From a checkpoint of a small transformer trained on Wikipedia.
Size: width 832, 10 heads of 64 (1 for keys and values), MLP 2240 SwiGLU, vocabulary 47834, 168M parameters.
Architecture: LayerNorm before each block, rotary positions, no biases in attention or MLP, normalized queries and keys.
Training: a variant of Adam for these matrices, 1022M tokens, 10048 steps.
MLP neurons of a small language model. Each row is named by its layer, matrix (down: output weights) and neuron, and shows model dimensions 48-111. Each number is 128 + 32 x the weight over its row's rms, rounded and kept within 0 to 255. A neuron's up and down rows have the sign that makes its largest values positive.
A block is one neuron, or neurons of one layer that tend to fire together. Before each block is what it responds to, as a language model described it from the Wikipedia text at the highest values.

Responds to: Mid-name word fragments. Middle or final subword pieces inside unusual proper names, such as Das, Fetzner, Tsitsipas and Ud-din, plus en dashes in scores or ranges like 14–10.
L7.down1250 [108 137 120 137 114 138 192 121 128  92 131  94  60 152 179 128 148  95  84  80 101 127 142 219  68 140  86 108 117  82  78 126 106 140 106 155 169  30 195 160 149  82 163 124  64 197 142 151 138 129 167 168 158 136  99 154  72  84 100 176 125 144 147 123]

Responds to: Media production vocabulary. Words and name fragments in articles on films, anime and games, such as based, directed, player(s), production, and Japanese name pieces (Torigā, Mitsuaki).
L4.down768 [124 127 154 117 100 138 106 129 100 114 138 139 112 117 145 110  93 149 118 123 117 112 124 198 101 131 130  94  93 139 173 128 116  82 171  70 135 118 160 115  95 111 115 122 143  83 110 157 152  73 153 146  83  77 108 167 123 131 138  75 135  94 103 133]
L4.down848 [177 167 123 149 165 128 105 145 136 135  81 112 118 152 169 124 153 133 103  99 157 133  97 104 110  88 107 146 131 152 161 175 113 111  75 155 165 112 168 160 126 177 117 116 166 135 179  84 109 129 125 175 122 101 172 186  51 101 101  83 113  62 123  95]
L4.down925 [ 60  55 119 127  83 169 151 140 212 117 110  98 150 151 152 186 118  82 118 121 133 135 110  84 158 136 208 175 134 148 154 160 188  99 106 106 170  88 156 120 176 143 145 155 142 122 100 110 144 149 183 175 212 130 160 106 114  80 125 101 117  60 153 117]
L4.down1138 [126 150 112 112  76 165 145 161 152 160  88 119 110 117 112 126  95  99 165 144 123 125 161  94 126 154 186 111 180 202 166 163 106  37 116 158 137  99 163 202  70  89 112 137 129 100 125 111 127 166 125 131 141 119 150 123 115 179 112  81 115 149 159 134]
L4.down1423 [ 92 141 141 129 163  69 154 159  69 141 130 164  69  58 152  82 127 120 154 171 138 105 193 176 127 106 121 124 131 106 126 143 122 154 164 109 117  93 108  92 111 199 107 124 145 178 121 106 160 115 157  97 144 153 122  81 167 123  73 151 138 140 120 125]
L4.down1908 [160 124 120 174  73 112 122 180  93 141 137 145 132 170 136 140 144 157 105 155  70 146 188 173 108 106  83 143 160  90 126 121  71 123 166  37 140 140  61 136 151 148 159 144 146 128  85 183 141 134 182 140 192 137 113 133  83  89 108 117 130 137 160 100]
L4.down2162 [150 101 153 145  81 106 139 124  76 114 100 138  86 150 156 142 147 141 104 121 132 102 101 174 141  84 188 204 108  85 144 148 118  76 131 152 141  88 119 130 119 124 159 126 145 171 152 165 165 132 124 118 183  99 101 122 108 120  91  46 170  93 205 131]
L4.down2194 [ 90 210  99 131 136  90 169 149 134 107 126 114   0 113 144 119 176 165 102 153 196  86 104 110 164 142 122  64 114 176 175 177  87  81 187 105 149 108 157 136 106 144 137 175 154 108 172 139 118 163 131 104 126 136 120 149 127 172 112 164  79 140  80 145]

Responds to: Software and computing nouns. Nouns such as code, support, client, data and system in text about software, programs or networks, plus scattered hits on of elsewhere.
L3.down14 [163 121 140  88 103 155 132 158 159 151 139 117  87  68  79 131 136 120 145 119 157  80 117  75 156 112  43  81 143 151 172 153 124 133 153  73 107 123 123  84 105 137 130 123 101 142  95  92  66  79 114 106 137 185  83 159 105 140 132 120 195 100 131 153]
L3.down572 [130 113 148  81 131  87 149 130 135 155 138 131  50 121  62 108 169 125 109 148 145 162 124 139 125 123 109 147 103 106 110 121 128 127  74  66 112 144 121 169 104  91  88 152  97 114 121 168 125 177 140 129 140 131 117 147 149 196 125 122 162 146 151 186]
L3.down639 [122 162 153 149 136 101  93 124 138 100 136 125 166 178 157 146  99 147 146 158 150 101  91  56 168 133 112 156 214 116  87 124 165 156 170 180 189 136 115 146 150 129 115  90 129  83 142 131 123  71 136 134 166 118 147  85 129 124 159 142 136 134 148  93]
L3.down868 [126 115 111 141 107 123 119 119 187 118 133 171 120 126 167 128 148 112 107 147 113 140 120 129 148 167 141 129  78 148 126 162 106 182 152  79  85 116 106 193 100 131  96 105 174 124 139 165 121 103 136 154 114  99 150 156  97 113 120  88 116 115 192 126]
L3.down1215 [135 173 121 130  77 140 153 140 126 129 158 178 111  84 141 167 129 107 130 153 121 103  96 118 122 118  88 147 106 137 164 119 132  97  90  83 140 144 125  96 131 178  96  77 144  78  96 134 129 147 189 105 133  79 112 156 135 115  93  97 169 148 165 122]
L3.down1285 [201  89 200 161 105 102 168 122 117 144 111 139 139 111 100 145 122 139  92 111  46 132 102 115 160 120 155  74 127 134 108 165 128 142 131 146 151 106 133 146 144 103  96 145 216  70 141 144  72 109  99 121 134 192 117 181  97 112 147 140 158 131 157 128]
L3.down1714 [ 86 177  84 164 149 114  63 115 132 136 128 139 164 142 133 138 113 127 186 182  95 124 187 132 133 146 105 136 159 102 110 124  86 144 180 142 125 173 102 126  74  23 106 169 118  92 163 122 130  89 156 120 170  97 141 142  77  94 150 144 207 122 118 115]
L3.down2076 [ 92 109 146  69 148 150 158 191 105 125  91 126 144 108 145 114 162  94 159 136 101  95 137 118 170 118 140 145 175 133  91 119  55 144 124 129 186 115 146 161 114 114  80  90 180  97 101 128 118  85 160 104 113  82 131 104  62  97 112 154 129 137 104  93]

Responds to: Finnish and foreign name pieces. Middle word pieces inside non-English proper names, especially Finnish ones like Katan-p-ää, Orim-att-ila, Teollisu-us; also table cells and durations.
L7.down725 [135 136  89 143 148 162 110 128 120  95 121 153 125 150 102 140 150 117 127 150 116 130 182 128  73 129 135 120  76 157 107 160 115  71 157 164 197  55  86  85 107 123 121 121 139 146 108  88 145 130 112  95 127 130 154  83 121 112 133  89 160 109 143  87]

Responds to: Foreign name fragments. First word-piece of a foreign, mostly Japanese or Chinese, surname or place name inside lists and credits, such as Se(ko), Sh(iraishi), We(imiao).
L7.down1619 [106 160  89 117 120  89 140 106 102  85 112 155 106  86 144 124 125 129 188 179 118 142 144 174 159 112 169 161 157 109 163 135 120 144 119 105 147 163 142 149  26 128  91 168 117 141 134 132 108 137 171 131 124 159 188 163 109 191 135  68  86  97 126  95]

Responds to: Not only / just. "only" or "just" right after "not" in not-only constructions (not only nails, do not only affect); weaker on suffix pieces of taxonomic names (-etus, -ia, -erus) and assorted nouns.
L3.down225 [173 103 173 106 135  81 130 103 121 187 164 147 185 171 113 133  96 167 178 135 161 128 132 183 128 129  55 162  93 118 105 109 102 161 109 213 190 170 138 130 152 118 158 201 101 135 166 151 150  95 196 131 153 181 158  91 107  90 110 117 125 133  97 104]
L3.down598 [154 180 159 122 129 150  94 178 184 128 118 151 182 179  94 112 137 101  87 155 146 153 159 134 127 147 120 142 101 126 112 165  79 121 130  79 118  88 149 155 125 161  85 191 107 178 194 127 149 147 131 123 126 124 167 125 155 103 106 118  95 203 169  95]
L3.down926 [ 80  92 108 117 124  92  84 162 138 131 144 129 124 181 158 126 100  94 185 145 154 104  90 150 125 106 129 111 137 165 125 166 138 121 125  97 156 107 139 186 132  95 143 153 145 105  89 146  86 122 157  87 171  43 112 138 178 124 135 136 134 140 155  95]
L3.down1131 [175 117 114 141 108 153  99 116 172 114 167 114  75 131  90 171 204 122 149 119 131 144 133  93 131 141 152 121  84 124 167 151 126 180  97 186 121  49 194 127  91 174 136 131  86  28 121 127  94 125 170 170 157 139  79  91 101 124 192 145 172 126 121 120]
L3.down1921 [113 102 117 129 100 165  96 128  90 132 100 133 154 109  79  93 107  99 142 136  94 174 115  78 112 168 144 152 121 139 131 155 145 103 114 148 156 111 132 125 132 153  88 116 125 167 123 142  84 147 136  54 192  69 137 135 145 132 166 157 135 197 203 109]
L3.down1932 [143  81 144 111  81 107 179 165 115 118 139 118 134 177 151 109 121 145 163 161 132 101  81 138  64 136 166 132 164 120 104 179 154 123 140 135 134 168 105 107 172  45  75 147  94 115 127 166  75  98  74  82 128 155 144 155 124 146  74 109  93 143 143 148]
L3.down2114 [126 105 116 111 187 102 183 143 132 183 135 109  87 101 145 116 215 117 156 136  85 127  97 162 135 150 175 146 211 107 195 103 129  48  90 196 141 144 131 182 159 118 114 188 172 141 112 159 102 131 179 102  97 110 138 128  86 123  96 137 155 121 169 127]
L3.down2123 [177 158 164 144 110 152 166  74 109 167 127 190 146 176 135 118 107 149 168 137 110 108  93 124 130 112  90 120 126 112 120 179 157 158 173  67 151 123  89 164 153  90 166 154  99 152 142 201  91 107 181  97 158 120 128 147 100 137 125 176 149 151 155 117]

Responds to: Foreign name word-pieces. Middle or final subword pieces inside non-English proper names, often in table rows or lists, such as Akhiya-an, Kak-ar, Mustedan-ag-ić, El-chin.
L7.down186 [ 93 135 109  97  95  71 122 156 132 145 116  71 110 132  98 157 152 101 104 138 130 103 153  70 116 183 185 137 123 161 162 120 128 140 113 184 158  93 137 138 194 135 119 104 119 143 121 137 116 133  81 138 163 179 108  95 184  80 120 111 157  88  96 153]

Responds to: Name continuation pieces. Second or middle token of a proper name, mostly vowel pieces like u in foreign names (Mits-u-aki, Tat-u-us, K-u-wait), also FIFA World.
L4.down131 [ 64 125 110 167 143 138 163 129 136 113 131 162 155 140 123 115  86  93  81 145 165 104 201 150  91 143 107  43 134  89 139 142 126  87 147 100 185 106 144 149 135 150  80 186  94  97  88  76 133 100 201 115 159 157 140 143 116 102 157 159 107 179 158 123]
L4.down240 [124  96 188 112 144 104  88  94  83 114 154 139 109 129 133 160 115 132 138 162  58 112 107 100 107 143 176 102 174 130 109 136  86  86 139 105 126 151 158 148 148 139  62 129 145 159 101  80 171 106 120 136 168  91 140 139 101 144 124  98 189  97 145 127]
L4.down347 [158 127 116  90 107 118 122 121 142 117  91  85 147 127 143 147 114 134 128 150  37 119 142 121 137 123 132 105 162 134 147 136 172 194 128 134 120 109 115 123  79 134 173 131 118 105 106 113 137 111 147 127 142 144  76 106  78 109 140 101 130 107 107 142]
L4.down720 [ 56 113 156 121 166 134 103 170  74 135  94  94 142 116 153 112 150 124 155 148  97  94 131  97 205  89  69  58 186 120 151 109 107  81 136 202 156 160 105  63 171 118 204 134 130 164 129 120  98 141  97 102  67 183 176 116 152 142 100 130 127  49 131 197]
L4.down938 [137 110 102 120 100 101 122 147  89 156 105 163 124 127  95 154 199 120 127 119  42  32 167 134 173 150 124  73 162 167 106  96 128 103  79 175  23 124 151 117 125 137 173 187 184 133 108 116 144 133  82  54 190 182 102 116 145 120 134 104 134 124  66 114]
L4.down1045 [126 174 124 103 132 134 149 142  90 130 146 193 143 133 112 103 163 125  98 183 158 102 177  90 117 135  70  86 141  79 148  95 101  86 169 107 106 106 154 139 114 135 133  86 157 136 165 125 149 132 115 134 166 121 123  96  54 129  99 113 142  90 174 136]
L4.down1620 [127  96 133 163 127 130 124 133 128 129 145 117 131 142 164 125 122 108 109 140 125 194 142 112 154 159 145  67 126 125  84 134 104 150 162 116 125 102 123 122 165 185  59 125  84  98 149  51 149 108 111  90 146 141  78 121  97  86 122 168 180 142 118 150]
L4.down2053 [206 105 165 169 126  86 170 113 117 100 136 187  86 106  89  82 167 124 110 170  80 149 137 117 162 125  79 144 119 147 142 105 100 130 170 174 137 103  93 142  96 173 150 127 182 143 123 119 167 101 234  86 121  45  57 144 129 185  82 166 135  49 140 110]

Responds to: Mid-word foreign name pieces. Word-piece fragments inside non-English proper names and titles, mostly ending in -i, often in tables or lists, e.g. Konk-ani, Peh-li, Kapetan-aki.
L4.down474 [110 134 129 116 119  93  86 142 137  80 181  84  94  62 140 185  89 176 135 108 171 112 117  96 109 166 191  92 149 152 103 122 134 151 106 146 150 128 167  74 157 102 125 130 103 109 150 164 115 152 157 118  75 112 160 107 125  67  91  95  80 216 148  99]
L4.down508 [170 134 167 112 105 141 137 119 147 117 120  74 130  84  97 141 102 148 137  75 157 112 127 149 151 148 120 157 188 123 154 157 138 122  99 116 160 158 128 122 193 134  53 150 136 189 211 124  89 138 117 136 125 132 142 110 203 138 123 129 178 134 109 113]
L4.down526 [ 99 103 159  88 150 132  56 174 158 132 137 103 198  99 160 129 112 120 172  98 103  89 142 134 142  99 101 161 112 155 113 111  85 101 126 126 149 148  98 108 170 109 107 102 153 115 142  76 182 139 133 138  64 111 203  67 163 114 175 108 154 125 153 156]
L4.down587 [176 169 175  81 105 117 120 165 174 156 136  87 169 126 110 141 120 154 143 134 180 125  95 144 146 133 133 121 168 136 152 197 121 109 152 160 177  95 164 116 152 146  53 164 115 200 182  74  79 146 120 128 121 131 124 105 158 126 122 111 156 135 118 105]
L4.down814 [159 149 125 142 116 186 128  58  35 133 163 125 131  47 112 121 175 109 165 151 123 158 104 150 132 109 134 109 152 130 128 117 151 140 176  64 115  74 184 165 204 140  68 128 161 152 100 172 111 158 133 113  85 122 120  81 119  89 144 166 156 121 131 151]
L4.down1664 [106 173 111 121 115  81 105 147 123 153 104 118  57 188 104  74 106 113 164 153 149 186  96  74 133 102 165  75 126 170 122  95 107 133 104 143 154 120 174  79 118 170  92 136 136  62 116 149 113 116 107 126  95 165 161  62 171 118 167 133 135  93  99 153]
L4.down1793 [141 123 103 129 140 109 101 166 141 134 166 114 144 105 158 141 118 104 104 175 153 188 160 172 133 131 172 119 160  87 130 159 172 149 112 106 123 101 169 120 120  97 153 179  78 167  77 145 112 159 152 110 167  80 112  66 113  89 142  49 145 127 160 168]
L4.down1898 [151 115 134 132 117 124 137 100 154  98 128  58 137 180  81 107 173 135  95 144 154  80  79 110 125  77 187  94 157 131  68 111 107 131 142 145 157 171 130 146 166 137 132 103 109 121 126 153 124 134 115  75  57 132 169  72 127  91 121 113 130  95 130 144]

Responds to: Subject-to-description boundary. Marks the point where an entry's name or parenthetical ends and its description begins, e.g. "is" after a lead subject and "(born 1986)," in name lists.
L3.down251 [122 103 155 121  59 140 131 124 130 112 120  98 107 156  96 188 156 107 125 112 143 100 179 103  76 124 127 101 129 148 128 186 154  87 110 140 123 120 143  68 132 157 137 122 120 151 172 146 132 139 142 120 122 107 133 120 162 127 163 101 112  88  99  93]
L3.down306 [110 139 141 107 116 179 149 134 137 158 118 143 161 106  89 104  78 154 106 132 100 114 115 122 132 173 175 138 124  93 101 147 161 132 118 165 115 203 118 103 146 144 112 148 113  88 133 151 101 119 137 135 116 123 177 111 123 143 119  98 191  99 134  89]
L3.down432 [184 192 114 165 119 156 104 138  67 148 118 106 109 117  91 136 119 190  89 172 127 145  95 120  90 151 133 135 117 198 103 143 163 146 135  87 141 110  80 107 120 162 178 143 136 105  86 191 104  47 165 146 146 134 137 117 149 103 158 123 127 109 123 191]
L3.down752 [160  98 146 131 120 106 139 161 103 143 122 139 122 188  80  82 132 152 125 119 161 177 124 139 104  72 135 160 150  68 201  93 138  65 125 158  93 137 169 141 104 142 140 136  92 129 109 155 133 106  75 106 189 122 153 101 131 103 184 156 111 163 138 136]
L3.down1551 [157 144 193 115  91 115 133 116 128 140 162 182 118  40 175 136 185  99 148 124 171 121 142 119 108  51 154 159 147  96  81 161 134  80 146  94 135 125 119 127 144 138 155 179 125 128 133 151 132 112 118 134 206 176 130 108  94 118  97 115 128  88 130 109]
L3.down1680 [ 70 112 170 138 150  78 120  78 105 103 164 164 111 161 118  95 154 146 104  82  99  96 115  58 148 163 138 142 104 173 135 162 128 123  66 174 146 112  98 183 116 136 101 145 188  83 143 139 156 124 119 135 166 137 102 133  91 143 144 110 110  97 173 165]
L3.down2031 [140 207 141 137 126 100 110 102 121  99 120 124 118 143 138 122 111 114  83 115 147 151 176  85  83 151 119 147 162 115 102 100 128  96 121 138 107 117  99 138 156 123 156 114 152 120  85 165 135 145  74  99 176 156  89 112  80 120 124 131  62 132 132 142]
L3.down2050 [159 172 134 119 100  79  75 119 118 152  92 114 130 117  85 144  85 100  97 160 128 105 128 136 134 137 119 109  95 225 170 113 122 117 165 156 128  75 139 163 157 101  90 125 173  96 136 138 156  97 135  92  86 123 112  71 115 172  85 127 120  98 158 113]

Responds to: Mid-word foreign name pieces. Middle subword pieces inside German and other foreign proper names, often in table rows and lists, such as Für-sten-walde, Thor-sten, Herz-el-inde.
L4.down179 [117 162 102 122 131  86 155 150 115 107 140 190 121 120 140 178 104 100 116 127  81 101 128 115 128  53 133 135 144  81 110 160 129 129 140  98 105 118 132 146 151 142 156  86 159 131 182 157 196  78  94 113 125  18  89 103 188 154 100 160 148 136  55 128]
L4.down872 [127 123 118 167 107 125  95 169 132 107 100 183 182 116 166  94 132 174  94 140  43  78  90 143  74 112 118  84 190 120 114 207 146 119 178  88 169 195 119 134 124  82 142 154 110 130 126 163 176 114 105 127 139  98  73  63  97 114 130 127 138 156 116 123]
L4.down905 [ 84 124 120 140 137 164 145 138 170 146  92 157  69  72 104 107  98 122 126 175 155 161 138 169 124 121 174 112 123  78 131 109 158 132 157  71 123 113 134 156 103 138 135 128 137  71 101 104 136 117 151 132 170 151  95 145 134 154 144 151 135  66 115 168]
L4.down1002 [126 154 155  72 116 191  96 135 149 117 143  87  96 156 113 158 208 171 135  94  55 227 107  34 151 105 133 112 186 165  93 124 181  34 114 175 179  94 112 159 110 151  96 128  95 116  97 115 136 114 136 101  98 107 173  93 142 124  88  57 191 115 152 119]
L4.down1534 [ 99 120  71 121 124 185 152 134 159  99 113 129 112  74 140 120  83  97  90 103 141 100 122 161 101 109 127 110  90  65 120 159 141 102 136  70 131 157  85 152 136 117 104 137  64  76  79 169 140 135 185 165 188 109  92 189 150  98 119 164  46  72 123 103]
L4.down1577 [113 196 150  94 113 151 163 127  82 134 112 126 171 137 150 183 136 125 122 113 115  85 120 115 176 124 156 163 149 134 174 116 113 149 108  99 127 147 122 102 220 145 181  78 174  98 130 191 136 164 148  89  87 106 160 110 183 129 159 144 158 134  99  92]
L4.down1632 [116 134 179 110 125 150 198 139  99 142 111 133 117 141  96  76  85 102 126  90 169  92  87  50 183 134 121 152 127 129 181 163 137 138 146  85 139 134 137 157 126 152 140 130 155 155 148 167 130 149 124 149 105  68 129 155 163 141 102 111 122 111  99 109]
L4.down2128 [ 71  11 204 149 110  93 112 188 161 121 140 107 114 152 103 140  91 112 105 112  86 158 106 138 135 135 130 179 141 126 185  86 149 141 153 121 116 113 108 131 181 156 124 132 140  81 187 105 115 138 108 108 131 141  82 120 119 172 160 159 129 156 179 123]

Responds to: Surname and name pieces. Word pieces inside personal surnames and foreign proper nouns, mostly German or Central European, such as Kiesew-etter, Eck-ert, Lieb, Hagen.
L3.down231 [ 91  76  34 151  65 127 176 142  76 110 126  86  72 102 186 135 103 125 135 158 154  73 104 131 145 141  96 107  87 193 184 213 170  81  82  92  78 120 113 140 146 177 160 170 105 124 149 168 134 104 145 148  80 169 157 111 147 140  84 129  87 117 121 133]
L3.down298 [124 116  34  99 135 127 153 121 127 113 154 114 118 115 111 105 120 114 107 142 123 118 109  90 197 143  95 121 124  72 168 141 127 113  88 153 109 134 121 107 173 198 103 105 171 115 155  96 100  94  98 110  83 166 136 111 171 183  38 115  93 161 128 131]
L3.down328 [ 90 142 110 127 125 100 186 148 135 158 128 100  99 137 141 118 137 111 117 148 117 120 154 105 158 101  57 110 119 101 131 149 136 143  86 130 118 123  82 142 166 140 103 125 105 151  87 152  95  77 121 163  79 119 183 132 141 126 136 160  85 124 138 184]
L3.down652 [127 136 121 118 128 156 180 142 113 156 129 140 120 126 182 119  92  69  83 152 136  81 169 120 183 125  74 131 112 154 167 155 156 129  69  79  70 149 141 147  90 172 174 144 125 137 113 177 114 139 134 135 131 177 111 135 196 110 143 100 105  59 184  91]
L3.down759 [131  69  75  96 160 125 155 142 126 129 154 102 127  90 160 114 106 100 116 145 102  97 133 110 141  97  97  87 125  91 169 181 117 124  90 112 121 123 165 131 149 208  92  97 134 144 136 143  41 105 139 147 110 175 189 104 151 161 109  85 152 103 128 135]
L3.down1026 [113 130 117 108 117 142 102 127 150 140 133 153 102 135 148 111 184 158  95 146 167  76 118 131 141 114 140 163 138 129 137 219 143 138 151 144 143  93 130  86 127 181 135 108 145 111 114 108 129  83 145 148  78 109 129 106 121  94 164 146 103 244 186  60]
L3.down1650 [166 152 117 108 128 143 164  93  95 134 150 102 110 115 128 105 117  89 106 156 139 108 163 101 160 124  68 145 140 203 156 177 132 104  69  96 112 136  98 146 152 165 105 124 134  78 125 173  96 102 103  80  50 186 152  81 122 145 112 129 111  88 161 130]
L3.down2180 [167 100 129 147 128 124  92 118 101 157 121  97 178 124 127 115 124  79 162 164 126 116  99 212 201 150 149 123 117 152 162 118 122 108  90 117 105 102 190 125 185 145  66 147 170 142 183 105  97 121  81 120 110 104 133  96 136 185 107 112 119 155 171 118]